Weights of a small GPT-style language model, trained from scratch on English Wikipedia: 723M tokens.
MLP neurons of a small language model. Each row is named by its layer, matrix (gate and up: input weights) and neuron, and shows model dimensions 0-95. Each number is 128 + 24 x the weight over its row's rms, rounded and kept within 0 to 255. A neuron's up and down rows have the sign that makes its largest values positive.
A block is one neuron, or neurons of one layer that tend to fire together. After each block is what it responds to, as a language model described it from the Wikipedia text at the highest values.

L12.gate19 [ 99  83 159 139 133 148  81 117 160  98  99 136 128 105 125 156 103  85 106  56 171 141 112 120 128 124 155 123 136 124 106 149 113 113 100 129 131 126 127 100 124 143 158 163 145 147 142 174 169 106 107  78  75 151 118 136 164 147 118  79  93 133  96 122 139 148 122 136 176 120 162 172 139 145 156  90 162 125  98 133 114 172 129 107 171 156 134 141  95 146 140 155 150 149 137 151]
L12.up19 [117 122  80 136 143 120 116 114 173  86 152 113 142 140 172 122 137 154 112  87 147 130 118 147 137 128  99 138 135 101 140 178 156 137  89 106 124 128 134  87 114 102 149 111 127 123 129 156 143  92 133 114 126 113 109 142 128 144 104 108 126 133 112 132 117 157 145 129 130  98 122 148  77 137  89 117 127 154  99 182 119 109 139 155 117 119 122 146  74 121 188  72 188 123 125 114]
L12.gate176 [157 168 137  94 130 125 132 110 141  94 145 149 136 109 157 117 114 133  70 136 153 118 145 123 132 101 164  95 129  92 127 161 128 176 143 127 188 130 130 150 140 153 155 170 129 136 135  95 120 134 194 148 158 113 108 121  83 109 135 104 130 113 160 120 156 158  99 112 176 138 128 127 128 191 133 189 128 123 135 165 136 113 138 131 143 159 117 168  96 110 150 155 136 135 110 100]
L12.up176 [111 155 130 133 109 128 105 122 136 139 149 164 141 107 115 138 136 171 132 163 108 133 133 120 163 110 131 146 139 114 146 105 125 141 102  89 140 156 152 154 157 104 103 115 200 138 153 134 120 107 157 162 122 126 170 144 110 183  99 102 119 106 158 168 144 128 147 124 127 134  77 119 175 141 136 145 129  95 138 142 113 126 142 136 145 132 190 107 115 126 102 148  95 127 160  96]
L12.gate284 [129  90 160 119  89 134 119 143 161 104 105 125 163 145 142 134 100 173 128 134 135  95 121 189 143 138 130 138 154 116 142 136  98  84 111 155 170 135 166  83 124 199 104 124 127 152 104 127 148 159 121 136 140 123 122 145 181 126 160 114 130 105 129 115 147 184 123 124 178 125 132 132 113 149 132 155 118 150 169 131  81 150 140 122 156 106 141 115  94 103 125 132 131 135 112 122]
L12.up284 [144 131 146 138 111 171 138 151 140 147 182 172 164 117  89 150 162  90 118 105 102 160 155 165 135 123  78 123 156 165 145 144 142 155 146 116 109 115  95 101 135 115 152 131 108 117 146 122 119 134 167 119  68 108 116 141 132 132 150 117 153 142 139 122 178 122 145 121 104  97 118 139 111 114 146 126 142 135 153 117 153 110 142 121 107  84 161 123 109 110 186 120 141 139 104 108]
L12.gate330 [116 139 172 137 120 114 143 100 116 112 139 160 144 167 130 135 186 164 113 124 130 119 132 137 122 142 106 157 140 119 116 123 131 143 129 149 141 157 154 120 128 132 128 131  99 154 143 157  98 149 121  96 163 161 139 129 200 137 145 163 136 117 160 126 130 140  90 109 143 152 116 110 135 179 172  98 158 139 124 151 127 105 129 128 124 107 117 133  88 151 175 128 162  85 174 130]
L12.up330 [125 144 130 137 143  91 127 137 116 103 122 123  97 108  93 149 124 151 118 115 165 119  99 156  95 143  84 140 129 152 117 162 142 120  82 153 138 170 114 133 114 116 120 158 137 136 134 160 135 168 109 125 138 161 133 180 123 150 140 168 147 181 145 145 114 108 105 150 130 111 130  94 143 123 164 128  71 112 151 119 126 130 154 147 140  76 119 119 151 129 162 121 107 102 129 116]
L12.gate370 [146 154 176 150 158 163 115 153 157  70 139 116 147 116 140  90 129 118 126 140 179 103 176 121 138 139 155 153 130 147 134 167 166 103 126 131 136 152 113 123 127 126 123  90 149 144 153 125  96 140 133 128 141 158 116 130 144  95 164 134  98 205 157  95 165 126 103 117 114 150 135 108 131 133  92 151 110 139  83 118 109 113 122 159 134 137 127 139  53 137 108 163 115 140  84 139]
L12.up370 [124 105 149  88 146 105 142 131 158  99 113 132 106 112 167  95 151  89 142 119 137  88 118 123 128 141  97 158 140 106 140 147 116 122 132 116 120 108 139  71 183 119 101 127 128 151  79 132 155 155 152 133  52 114 102 137 162 140 101  95 105 108 148 126 124 150 122 136 118  93 107 121  97 133 157 151 179 138 109 179 152 170 129 124  79 117 120 119  97 134 154 135 135  96  72 150]
L12.gate371 [138  88 162 122 142 174 119 103 118 109 127 106 142 110 131 125 155 160 143 128 134 121 131 148 118 116 130 128 148 158 133  71 161 112 122  87 138 103 120  62 123 132 123 133  93 130 154 133 103 132 100  74  90 140 170 101 133 117 114 121 101 164  89 120 145 134 121 127  92 135 114 124 163 132 143 111 153 135 131 109 108 125 112 110 129 114 122 158 125 118 103 117 156 148 118 139]
L12.up371 [143  84  89  78 142 173 114 113 105 116 135 128 168 195 153 132 120 116 118 130 121 166 139 120 135 131 140 163 146 113 138 148 155  95 125 139 101 167 139 138 135 135 134 159 121 143 112 150 148 125 125 112 125 150 155 100 124  99 128 136 119  98  95 103 113 131 159 137 152  99 151  96 132 167  93 134 120  79  82 149  75 143 129 112 129 162 153 165 155 177 119 132 120 157 164 129]
L12.gate383 [138 134 114 187 114 103 117 113 127 151 145 132 139 125 147 153 109 143 115 137 126 141 135 165  95 128 140 122 114 116 165 116 156  92  99 107 111 131 124 154 127 140 101 144  67 118 121 154 118 182 131 125 147 117 172  95 133 132 123 174 109 146 111 172 139 133 124  90 101 126 113 110 145 119 115  85 119 143  76 123 155 113 168 130 111 144 148 134 118 125 124 127 159 117 130 144]
L12.up383 [138 152 131 129 110 125 132  71 134 148 172 146 111 171 148 149 111 145 111 126 124 168 120 177 157 159 122 139 166 134 153 115 133 200 143 143 106 150 126 124 119  83 146 154 132 122  98 127 102 136 107  85 103 136 116 146 168 131 126  87 124 138 112 151 119 137 172 144 166 118 181 132 116 103 172 143 156 100 128  92 159 159 164  84 138 126  95 129 145  93  95 160 163 126  92 191]
L12.gate558 [155 128 144 113 104 128  97 112 105 124 107 154 157 113 132 116 148 112 148 119 144 155 100 112 132 135 110 139 132 101  89 111 142  88 133 122 102 108 146  90 133 154 130 132  88 119 137 104 130 119 129  74 126 110  99 134 140 124 125 104 108 119 112 110 133 157  98 117 156  84  74 157 105 145 131 105 169  80 139 145 130 159 159 126 180 146 178 156 134  89 135 105 111 126 150 107]
L12.up558 [128 144 158 116  70 187 114 139 132 156 137 190 104 157 123 115 125 160 160 146 143  98 128 114 100 116 140 113 133 102 119 103 126  71 150 109 154 121 136 139 138 129 145 132 153  93 135 101 135 107 153 101 132 114 114 134 100 154 100 112  99 104 105 107 125 150 130 156 127 138 125 105 116 123 195 151 145 138 117 140 140 134 111  97 142 113 132  90 114  88 129 131 155 100 150  94]
Description: Word-piece endings that complete a given name before a surname, e.g. Adri-an, Natal-ie, Kathar-ine, in lists, tables and credits.

L4.gate479 [156 145 154 153 111 147 125 159 158 123 101  71 144 121 146 171 109  94 114 117 148 155 133 164  88 121 144  92 117 137 106 133 127 178 113 137 155 130 123 119 165 130 115 121 169 135 112 145  99 150 129  88 120 104 156 134 139 119 127  82 158 139 137 103 156 119  87  88 136 148 125 149 140 121 146  79 129  90 138 124 113 122 114 119 126 165 125 139 145 104 119 150 138  90  92 163]
L4.up479 [132 149 119 132 133 140 110 145  76 150 120 124 122 126 136 139 124 133 115 117 144 134 160 181 145  78 151 130 154 106 151  73 137 145  87 148 140 126 149  96 135 116 108 160 133 132  75 148 112 126 138 145 137  85 144 152 139 132 134  85 144 133 159 130 176 111 141 129 130 134 136 120 133 106 146  75  98 143 110 111 131 142 109 122 177 124 107 141 163 102 116 152 138 125 125 159]
Description: Word-piece fragments like az, iz and ot inside longer words and names (Nazi, Palazzo, organization, Votes), plus short pieces like are, us, en that begin longer words (areas, use, enjoyed).

L4.gate17 [193 152 126 153 101 121 139 117 119 165 142 190 125 119  97 129 111 114 140  91 147 102 132 173 137 139 121 107 117 136 104 115 130 159 123 170 105 143 166 136 126 143 115 136 141 126 158 124 168 135 154 118 146 152 158 131 108 149 124 117 159 149 111 113 188 161 112 123 144 130 119  86 171 136 110 127  91  94 134 134 125 130 125 119  99 152 114 129 112 123 159 121 125 113  81 182]
L4.up17 [198  88 115 199  88 150 113 120 125 150 113 154 100 152 113 169 112 170 165 142 163  88 125 149 121 122 122 157 132 150  96 149 136 126 137 121 144 119 169 133 131 128 138  71 103 107 137 143  99 118  93 141 169  91 154 142 121 127 116 146 154 135  56 118 176 160 150 126 151 119 131 127 113 106 117 131 163 111  79 128 121 116 105  90 123 148  80 140 137 145 168 144 146 140 135 156]
Description: Word-piece endings or middles inside multi-token proper names, often foreign, such as Yug-os-lavia, Mar-ia, Panathinaik-os, Krakó-w, Illino-is.

L12.gate12 [100 146 119 131 106 111 146 118  90 150 150 183 134 107 126 136 159 128 118 127 143 115 122 165  78 116 141 123 129 175 144  99  92 132 167 148 132 177 177 130 124 151 103  99 114  91 129 126 138 142 142 168 163 122 180 127 101 154 117 144 126 117 132 146  71 116 165 122 141 158 116 116 133 108 123 135 100  96  76 163 143 186 145 128 112 156 147 153 152 115 145 112 117 155  91 144]
L12.up12 [123 124  93 173 136 128 134 110  98 170 116 150 126  74 113 147 128  95  74 126  95 172 146 121 146 148 123 141 123 115 127 166 136 137 137 155 150  95 149  85  95 131 151 153 133 118 158 135 147 122 128 151 143 117 127 103 133 155 120 141 130 111  99 119 121 143 146 172  77 165 129  95 153 138 142  92 163 127  97 113 111 128  91  79 111 191 116 139 135 143  70 126 134 160 115  97]
L12.gate100 [141 111 126 116 174 111 168 128  98 172 145 140 111 146 122 109 121  57 135 151 137 101 160 143 132  91 112 111  80 138 132 149 109  89 151 164 146 150 116 129 107 113 136 101 115 132 134  70 107 159 139 122 147 128 114 125 135 146 128 120 147 111  87 169 131 130  98 111 111 140 145  70 158  95 130 142 113 138 134 131 139 109 129 109 116 146 157 106 113 132 139 101 141 139 140  94]
L12.up100 [137 154 108 161 191 140 166 124 137 178 129 107 123 140 137 128 100 158 117 121 105 108  85 143 118 135 145 107 106 123 163 120 129 135 115 140 131  99  99 107  81 125 120 133 132 115 129 111  99  88 109 148 117 141 116 155 157 142 121 119 150 122 123 181 117 133 129  93 113 138  87 114 125 144 134  99 141 120 118 100 139 164 147 122 122 143 146 145 113 147 120 144 128 176 115 126]
L12.gate193 [179  98 126  96 132 143 131 111 163 157 112 139 121  82 147 117 104 146 100 140 174 125 119  82 122 162 162 138 128 119  86 172 132 148 122 116 101  99 117 165 134 124 147 117 120 117 112 134 113 118 170 133 132 170 154 134 120 139 103 123 140 106  75 118 112 146 127  92 104 119 151 138 129 149 136  98 151  91 120  99 142 107  99 153 132 119 107 132 114 141 168 122 136 101 144 117]
L12.up193 [113 106 120 138 146 129 120 102 163 170 100 138  67 107 188 151  92 159  95 105 119 160 162 118  75 115 101 133 139  88 131  92 139 104 150 143 185 116 115 122 126 117  87 114 144 142  99 111 161 148 135 131  98 162 121 124 107 123  99 152 130 171  80 138 143 137 126 113 113 136 112  99 161 145 155 145 165 130 119 118 133 158 116 107 154 148 125 101 109 109 152 121 118  95  99 148]
L12.gate353 [122 117 115 181 123 121 162 151 129 134 135 173 137 114 174 144 137 134 172 137 101 105 164 134 114 157 105 134 132  66 167 155 117 114 120 135 127 150 163 161  97 106 161 123 115 131 114  58 108 137  85 176 144 128 126 156 130 154 131 111 126 118 103 115 123 130 175 132 106 169 134 127 104 172 102 116  98 112 108  51 142 145 126  90 129 117 128 126 117 123 119 142 139 134 134 119]
L12.up353 [100 121 111 120 107 147 122 115 144 179 107 135 135 118 156 123  84 126 175 146 172 177 107 148 110 113 123 119 138 120 198 143  83 103 114 141 167 138 130 159 128 139 125 135 120 122 125 120 124 160  81 177 141 104 110 105  92 106 128 154 136  99 141 167  97 107  97 118 129 122 101 102 100 115 137 142 147  79 122  95  95 176 104 162 123  97 122 146 115 119 124 162 108 127  78 170]
L12.gate475 [109 137 110 144 117 132 139 135 173 175 113 127 107 131 130 141 125 100 113 114 154 109 143 143 108 101 180 140  97 111 110 149 141 108  95 158 131 144 139 127 126 145 165 169 106 157  85 137 118 135  87  87 143 125 109 148 101  57 164 148 102 170 100 132 127 135 129 103  78  90 141 131 172 175 114 134 128  98 135 103 152 144 103  87 140 136 109 156  80 127 101 120 122 112 106 144]
L12.up475 [132 112 149 134  93 114 101 133 115 147  74 181 126  94 175 142  96  68 102 129 107 125 135 133 145 125 136 149 106 153 142 130  93 104 152 108 108 129 133 143 154 105 157 110 135 156 110 141 111 119 101 114 143 133 117  88 116 163 127 135 144 129 134 133 114 146 153  71 158 179 121 137 123 163 138 109  97 117  73 146  89 144 159 112 154 142 110 121 159 175 129 135 113 127  99 146]
L12.gate500 [118 115 129 123 114 129 130 118 135 181 148 122 153 148 149 126  95 105 134 145 150 113 134 142 144  99 175  98 143 105 126 172 110 112 138 134 122 136 101 131  88 171 124 137 119  68 149 138 106  74 132 137 130 145  82 132  94 123 109 136 127 109 103 148 139 125 119 152 135 151 196 165 142 130  98 123 118 108  97 141 141 115 154 112 115 109 130 151 116 123 160 152 163 128  82  96]
L12.up500 [130  98  95 107 182 111 135 147 158 111 157 132  93 106 172  87 132 137  84  87 138 118 127 109 125 125  99 122 117  85 110 162 128 111 104 141 124 103 157 109 146 112 143 154 131 146 124 124 136  89 155 134 110 150 139 131 142 157 146 158 121 161 159 165 153 118 126 106 146 147 130 140 142 119 154 150 172 152 117 127  51 145 131 101 119 120  91 121 130 127 158 156 141 129  68 130]
L12.gate597 [163 145 133 141 130 128  72  98 170 137 126 135 140 103 123 134  96 138 106 158 131 117 117 129 164 116 144 152 112 168 163 123 159 107 142 130 140 118 128  93  96 133 143 126 168 168 116 136 142  87 131 162  91 148 150 106 127 138  96 125 134 135 121 178  98 127 123  82 137 167 139 152  82 158 139 144 133 115 113 160 129 199 107  92 123 134 114 154  90 165 167 117 160 129 157 175]
L12.up597 [131  85 106 141  96 120 118 151 159 156 156 151 135 134 170 122 102 177 146 109 106 116 145 140 129 128 139 111 109 107 138  96 115 125 103 106 145 104 116 113 137 178 141 131 142 122 117 130  94 118 138  83 100 154 117 107 115 142  85 122  86 142 128 132 134 127 155 126 107 140 118 153 185 169 117 114 130 123 121 136 170 114 116  92 158 125 130 136 164 114 113  75 104 173  80 110]
L12.gate656 [136 141 114 165 168 127 133 139 141 134 120 113 107 144 182 114  95 137  63 135  75 118 130 102 153 141 131 146 109 120  94 144 133 115  92 134 141 120 166  96 122 171 135 167 154 128 106 123 122 166 140 153 141 146 104 144  78  78 147 142  97  92 140 157 142 126 148 111 122 139 144 124 154 162 156  93 161 109 128 114 115 169 111  78 121 111 152 150 150 174 160  84 115 105 112 136]
L12.up656 [ 94 147 162 152 154 128 128 146 177 151 138 126 102 127 160 111 160 111 116 150 118 116 127 144  95 149 115 145 128 121 132 181 115 130 124 150 128 138 118 112 144 150 123 111 137 145  84  64 112 149 129 102 151 140 107 114 127 137 117  89  94 140 110 159 129 116 185 158 101 140 147 125 138 124 119 106 142 148 119 128  98 121 153  59 137 156 121 138 121 175 129 125 124 182  84 160]
Description: First piece of a word broken into several tokens, mostly Ch-/ch- (Charles, Churches, changes), also It(alian), us(ed), bu(ilding), serv(ed).

L8.gate11 [139 124 153 105 138 175 109 149 140 109 155 144 107 138 136 108 161 131  97 149 143 156 109 125 151 132 126 144 107 137 126 140 100 118 104 113  83 125 173 140  62 115 116 118 142 142 144 179 121 110 116 100 114 112 195 145 143 113 120 129 156 128 112 143 173 139  94 176 151 141 134 122 123 124 131 133 148 112 144 108 101 163 125 120 142 109 124 146  91 128 108 146 108 114 183 121]
L8.up11 [128 151 149 126  92 177  86 127 157 137 147 102 121  76 162  99 127 144 109 139 119 180  94 148 145 120 166 125 154 112 181 103 151 158 120 123 117 124 165 111 146 172 138 125 149 122 161 152 112 116  80 123 148 144 110 169 110 130 123 108 148 102 139 136 149 190 195 127 149 147 163 146 166 128  91 112 142 109 164 129  96 124 151 146 158 136 165 140 143 164 112 132 121 147 162 103]
L8.gate16 [198 127 153 124  84 126 137 145 151  97 133 135 147 174 120 152 137  79 124 141 127 141 132 136 152 149 117 140 103 117 166 183 156 125 107 117 139 145 155 160 185  99 129 137 128 154 147 129 102 110 137 133 107 124 127 129 113 117 136 127 112 137 118 111 138 179  99 120 178 147 132 167 100 106 182 101 115 123 115 111 107 154 161 129 109 117 153 131 126  95 160 160  89 142  86 103]
L8.up16 [134 140 106 114  91 147 105 105 113 114 109 156 132 147 155 170 131 144 129 104 122 115 149 149 169 156  98 116 145 130 191 161 151 152 104 138 125 127  97 134 201 134 126 153 121 167 129 119 149 115 139 106 130  83 112 166 112 104 126 114 103 113 123 104 125 129 153 151 142 164 124  92 142 107 145 136 121  90 112 100 140 145 126 106  90 109 106 116 135 105 169 135  98 125 131  94]
L8.gate117 [ 80 152 136 148  81 140 110 157 149 137 123 144 156 135  75 110  98 132 123 168 133 123  98 127 161 105 131 129  94  65 133 136 134 145  98 149 108 164 127  98 127 149  93 171 111 158 181 135 161 134 102 128 128 107 132 127 120 138 125 125 156 114  97 100 157 122 115 160 107 141 124 105 126 112 147 146 177 146  89 132 167 109 130 161 121 154 112 130 136 156 127  98 122 138 108 132]
L8.up117 [166 125 130 150 152 118 102 124 117 108 146 139 120 121 150 138 129 110  93 167 105 130 125 139 137 142 156 128 126  95 139 143 156 150 122 151 134 122 138 155 110 130 142 121  89 164 112 140 116  88 113 113 155 136 110  94 187 143 137 118 130 169  94 139 116  96 153 171 136 123 117 124 126 138  99  79 121 149 167  74 104  96 140 173  89 105 122 126  84 117 136 182 126 109  94 140]
L8.gate244 [ 91 124 121 135 129 119 152 103 103 136 114 105 170 119  88 139 105 124 136 137 122 148 121 178 161 153 161 165  76 141 117 167 131 183 105 149 113  81 141  94 104 130 151 141 101 121 133 117  86 129 136  94 110 140 147  86 129 129 159 130 151 169 107 101 162 134 115 141 138 116 149 121 119 126 128 149 116 149  98  97 127 113 122  75 150 146 119 109  97 133 100 146 163 145 142 173]
L8.up244 [115 146 139 167 141 125  98 138 140 151  91 139 163  90  77 156 154 113 179 150 121 140 115 124 153 119 134 106 125  96  97 131 151 140 110 102 118 111 128 139 146 126 149 125 138 138 132  94 115 129 105 162 125 103 154 121 119 130 104 115 124 111 129 121 153 103 140 151 122 127 139 122 133 180  79 114 134 184 109 147 121  91 112 119 120 131 128 158 131 116 143 162 157 115  86 134]
L8.gate292 [157 179 124 159 114 150 123 178 137 148 114 146 152 142 137 168 127 112 117 130 117 111 102  95 103 112  97 105 154  98 108 164 125 101 121  98 159 120 103 134 158 120 161 155  92 135 136 128 115 128  72 112 136 132 104 132 121 118 130 119 127 135  78 163 157 135 148 129 117 111 135  77 148  90 149  77 136 111 146 117 138 130 137 131 157 145 147 110  80 116 108 138 105 151 134 113]
L8.up292 [182 173 144 121 129 119 113 125 125  66 150 111 144 123 126 115 135 132 117 136 167 138 174 118 125 152 137 167 145 120 125  90 115 118 120 127 138 155  82 126 122 128 126 122 142 159  96 134  86  76 159 104 129 107 148 128 132 129 181 135  81 120 116 119 101 124 153  37 114 124 156 108 156 158 111 118 170 122  87 134 106 129  66 110 162 132 144 186 112 132 125 123  86 153 129 132]
L8.gate299 [105 112 126 127 126  68  80 132 150 140 137 192 169 132  95 102 115 118 134 135 120 131 134 146 148 140 141 147 156 150 123 183 175 149 101 123 105  70 156 160 136 100 131  86 139 136 143 115 138 132 126 140 131  98 131 118 115 146  87 123 135 183 124 128 129 121 167 166 137 133 108 154  94 138 131 128 131 152 143 183 105 149 127 108 119 154 111 130 109 139 149 118 104 108 137 132]
L8.up299 [119 124 145  95 124 132 122  97 112  91 134 117 127 113 115 142 159 150 139 138 139 130 116 138 167 152 126 105 148 109 149 141 150 115  84 119 145  90 139 141 153 130 128 108 114 148 162 141 127 147 123 110 111 139 155 127 129 146  90 126 121 151 141  99 124 128  91 131 173 117  91 126 143 178 134 125 132 119 101 128 157 172 151 103  96 132 121 101 105 127 121 179  88  94 126 116]
L8.gate339 [196 149 131 133 103 124 113 183 133 123 141 147 153 169 135 139 125 149 116 132 153 130 119 141 113  89  96 195 134 139 122 154 115 112 106 145 150 145 134 104 162 117 110 156 109 133  91 160 158 137 134 103 100 112 175 144 135 114 161 169 109 141  71 117 163 136 145  95 135 120 104  88 117 158 120 130 111 145 146 150 132 131 118 147 161 149 100 144 127  57 142 116 105 124 132  74]
L8.up339 [152 123 147 103 122 129 124 111 125  52 122 144 164 113 120 156 120 125 128  78 151  93 161  86 185 132 122 149 131 194 141 174 147 143 112 102 128 125 150 114 149 139 129 104 102 184 160 116 132 130 154 133 143  80 107 168 133 105 107 112 116 150 114 149 130 126 135  99 118 146 155 117 136 123 131 136 150 173  78 145 101 102 131 102 112 134 143 164 132  86 165 125 155 120 132 149]
L8.gate636 [154 150 134 146 161 143 121 139 189 128  85 137 149  99 104 142 132 152 144 135 172 151 123 141 128 141 119 131 112 109 113 165 134 131 104 117 130 169 105 113 164 122 160 128 155 182 114  83 111  95 131 117  77 159 110 139 121 118 115  96 129 119 188 124 138 162 149 154 151 118  98 170 165 120 115 162 149 143 120 150 102 141 123 147 147 181 160 153 114 155 151 115 122 108  96 140]
L8.up636 [131 102 174 141 102 117 112 170 137 117  99 126 129 133 109  83 113 133  79 159 146 147 111 156 138 109 130 119 136  90  92  84 149 167 163  99 100 149 129  90 141  94 126 111 128 120 137 159 148 106 171 114 168 103 143 115  91 116 154 121 144 129  75 139 129 138  94 107 139 110 122 134 133  82 164 132 130 118 116 140 149 137 136 159  99 116 133 139 110  83 115 141  80 139 142 121]
Description: Final word pieces completing multi-token US state, country and city names, e.g. Massachusetts, Connecticut, New York; weaker on first-name endings like Ralph.

L8.gate46 [ 98 125  86 127 156 157 154 154 147 126 152 118  76 171 173 142 109 153 130 175  96 129 126 124 121 123  73 137 167 114  98 116 149  91 138 147 153 156 115 117  90 116 127 145 166 126 160 112 147 132  89 120 104 125 164 124 125 112 129 115 140 152 102 103 123 126 169 145 160 112 117  90 115 131 177 211 185 121  96 107 140 112 119 131 113 125 117 147 123 174  93 146 123 109  91  88]
L8.up46 [117 120 148 129 115  95 118  78 156 113 145 122 161 112 139 129  95 122 125 150 133  97 128 117 152 147 173 138 129 130 157 174 145 136 107 155 120 108 131 169 141 138 129 163 129 142 193 158 150 136 109 123 112 141 158 119 153 114 138  91  92 139  94 120 134 136 162 135 105 140 149 143 185 172 117 143  96 144 150 117 128 145  87 107 129 120 116 137 160 138 134  77 127 142 154 119]
L8.gate126 [122 134 121 130 144 157 157 119 156 148 100 105  96 101 132  96 114 105 161 124 153  98 106 137 147 149 144 142 103 142 124 148  95 127 111 196 130 158 127 172  82 135 102 137 100 135  83 125 122 145 147 124 105 111 130  92 144 137 120 129 122 124 161 137  95 102 187 153 124 106 124  75 134  87 122 136 140 151 120 104 156 134 103 119 120 141 150 160 107 141 121  88 120 134 101  82]
L8.up126 [106 151 119  87 116 126 115 109 132  99 134 147 110 126 135 109 108 157 125  84 104 159 117 132  96 115  49 142 108 107  86 108 133 119 140 123 132 153 128 136 118 166 109 137 103 117 111  96 139 100 152 133 123 130  83 108 117 128 116 131 104  99 146 118 156 125 142 142 141 131 127 142  92 128 158  83 160 137 121 162 117 153 105 103 134 128 151 150 141 119 134 119 163 149 119 156]
L8.gate131 [122  86  80 111 146 108 131 131 148 135 143 133 154  96 143  88  88 177 150 116 108 101 141 166 144 133 104 141 121 133 133 167 119 146 133 114  68 141 144 159 133 154  86 107 111 125 104 162 140 129 170 117 134  97 171 146 132 128  94 127 101 126 145 108 155 136 177 113 137 129 167  68 118 100 146 151 104 121 133 121 109 163  94 170 141 131 182 131 146 117 154 132 146 128 138 115]
L8.up131 [ 80 110 134 130  80 137 132 122 102  48 156 133 119 131 146 101 133 130 123 135 100 115  98 132 136  87 147 165 133  90 128 164 126 112 158 127 122 133 125 153 135 159 163 120 100  98  98  97 129 144 111 128  99 169 157 119 178  89  70 124 121 120 184 114 134 126 139  85 160 129 155 132 148 156 117 112 139 158 140 191 105 110  90 180 151 132 122 117 119 136 116 143 109 128 146 140]
L8.gate235 [ 98 101 150 147 107 135 154  91 120 135 124 126 161  90 110 188 149  85 133  91 133 141 125 116 122 129 129 128 113 118 118 113  96 108 123 177 103 138 124 137  59 139 102 172 121 117 134  96 117 120 142 132 106 120 164 131 111 119 120 120 133 117 170 137 161 169 184 137 136  94 129  89 157 136 121 130 137 101 146 147  85  81 183 127 139 118 122 128 106 104 165 157 113 163 146 101]
L8.up235 [167 160 123 169  73  86 131 163 117 113  99 124 111  96 171 135 140 140 127 140 130 126 163 142 119 171 185 102 150  94 109 124 150 104 141 112 159 150 118  96 146 131 108 158 128 129  80 119 146 104 123 157 125 142 136 173 116 178 116 111 139  93 153 145 139 137 104 112 132 101 139 152 171 108 115 135 149 149 166 125 123 135 115 122 168 120 138 103 148 147 164 130  87 166 143 129]
L8.gate414 [161  70 120  74 128 101 143 107 124 100 125 107 113 187 106 146 141 118 102 137 154 116 127  95 125  88 100 161 100 115 116 127 114 133 111 166 116 109 124 169 116 126 129 119 116 103 173 138 145 172  99 116 139 143 125 152  84 134 139 100 123  70 168 167 157 119 141 123 146 151 156 111 142 154 131  92 129 152 157 159 117 123 160 161 132 161 171 141  67 117 133 137 117 154 118 118]
L8.up414 [153 162 113 123 102 122 121 144 134 121  85 140 105 145 110 170 131 103 115 119  97 124 117 136 125 160 113 136 101  57  82 110 122 161 130 111  72 107  96 123 178 136  95 105 144 109 116 155 107 105 150 164 178 131 119 125 123 116 115 124 125 155 140 122 115 113 129 114 129  70 108 138 166 124 129 138 171 129 148 126 113  98 108 125 125 150 115 127 155 100 136 104 143 145 107 101]
L8.gate433 [141 125 115 140 136 125 155  81 107 118 138 132 130 111 122 151 122 104 111  87 137 140 105 147 133 113 108  82  71 133 106 138 147 122 120 140 160 153 113 100 143 116 121 117 115 153 149 114 135 122 131 131 161 181 158 149 119 152 116 154 100 138 157 125 125 118 110 112 105 208 121 150 148 153 151 132 140 154 108 136 117 185 101 140 115 157 115 194 135 155 108 129 151 146 118 113]
L8.up433 [130  73 144  59 122 138 112 120  87 157 114 112 153 138 122 172 131 151 110 103 119 133 118 165 192 116 110 128 130 116 159 112 119 150 111 118 132 124 122 122 143  94 104 125  78 139  81 103 135 135 124 123 104 121 168 107 109 104 108 126 115 110  81 158  99 120 126 118 124 124 156  87 146 140  90 121 115 149 119 126 180 137 119 104 138 130 128 119 108 110  92 170 118 128 107  85]
L8.gate480 [ 98 137 102 108 140  66 140 129 100 108 114 107 179  88 147 122  87 162  99 171 108  73 142 168 136 134  88 138 108 127 123 103 143 121 122  98  84 140 151 135  96 107 137 119 120 116 119 105 138 124  84 101 120 115 145 157 156  86 116 122 140 154 103 131 150 120 133 110 122 112 160 130 149 139 150 120 118 140 161 111 116  93 144 146 163  94 129 127 127  82 135 121  84 137 117 156]
L8.up480 [126 146 144 145 142  87 147 161 154 152 119 130 130 129 154 162 145 122 125 144 112 148  98 151 113 154 100 131 111  85  62 118 105 117 135  98 121 169 136 101 130 147 119 157 144 154 101 154  84 101  91 108 126 147 144 137 146 134 116 157 132 157 111 114 154 159 150 107 150 110 121 114 185 123 122 139 112 131 132 137 136 165 109 123 104 118 120 110 136 162 143 173 130 152 124 130]
L8.gate624 [116  87 143  66 103 140 146 123 118 101 123 144 130 145 180 128 104 162 166 141 153 105 111 112 165 171 106 126 144 118 108 162 143 164 111 117 120 148 152 110 159  92  85 121 110 138 125 110 173 157 151 137 112 161 136  88 133 131 115 120 137 116 160 102 124 119 120 153 153 166 153  95 122 153 167  86 139 120 105 140 121 121 119 147 173 138 123 124 153 125 110 125 163 152 100  77]
L8.up624 [100 100 151 135 131 146 115 126 169  95 127 106 173 117 140 122  95 130 157 139 127 110 129 169 133 103 122 130 142 126 150 135 138 137 140 150 117 173 163 124 130 101 121 114 153 159 133 129 150 116 167 172 121 158 110 119 124 149  64 161 140 101 143 140 137 158 126 137 136 131 103 150 178  85 111 141 166 143  99 116  97 115  90 102 120 160 136 205 144 101 121 154 171 108 125 101]
Description: Short stem fragments inside a word that still needs a suffix, especially "us" in used/usually/using, plus "ut" (Revolution, Debut) and "ers" (reversed, verse).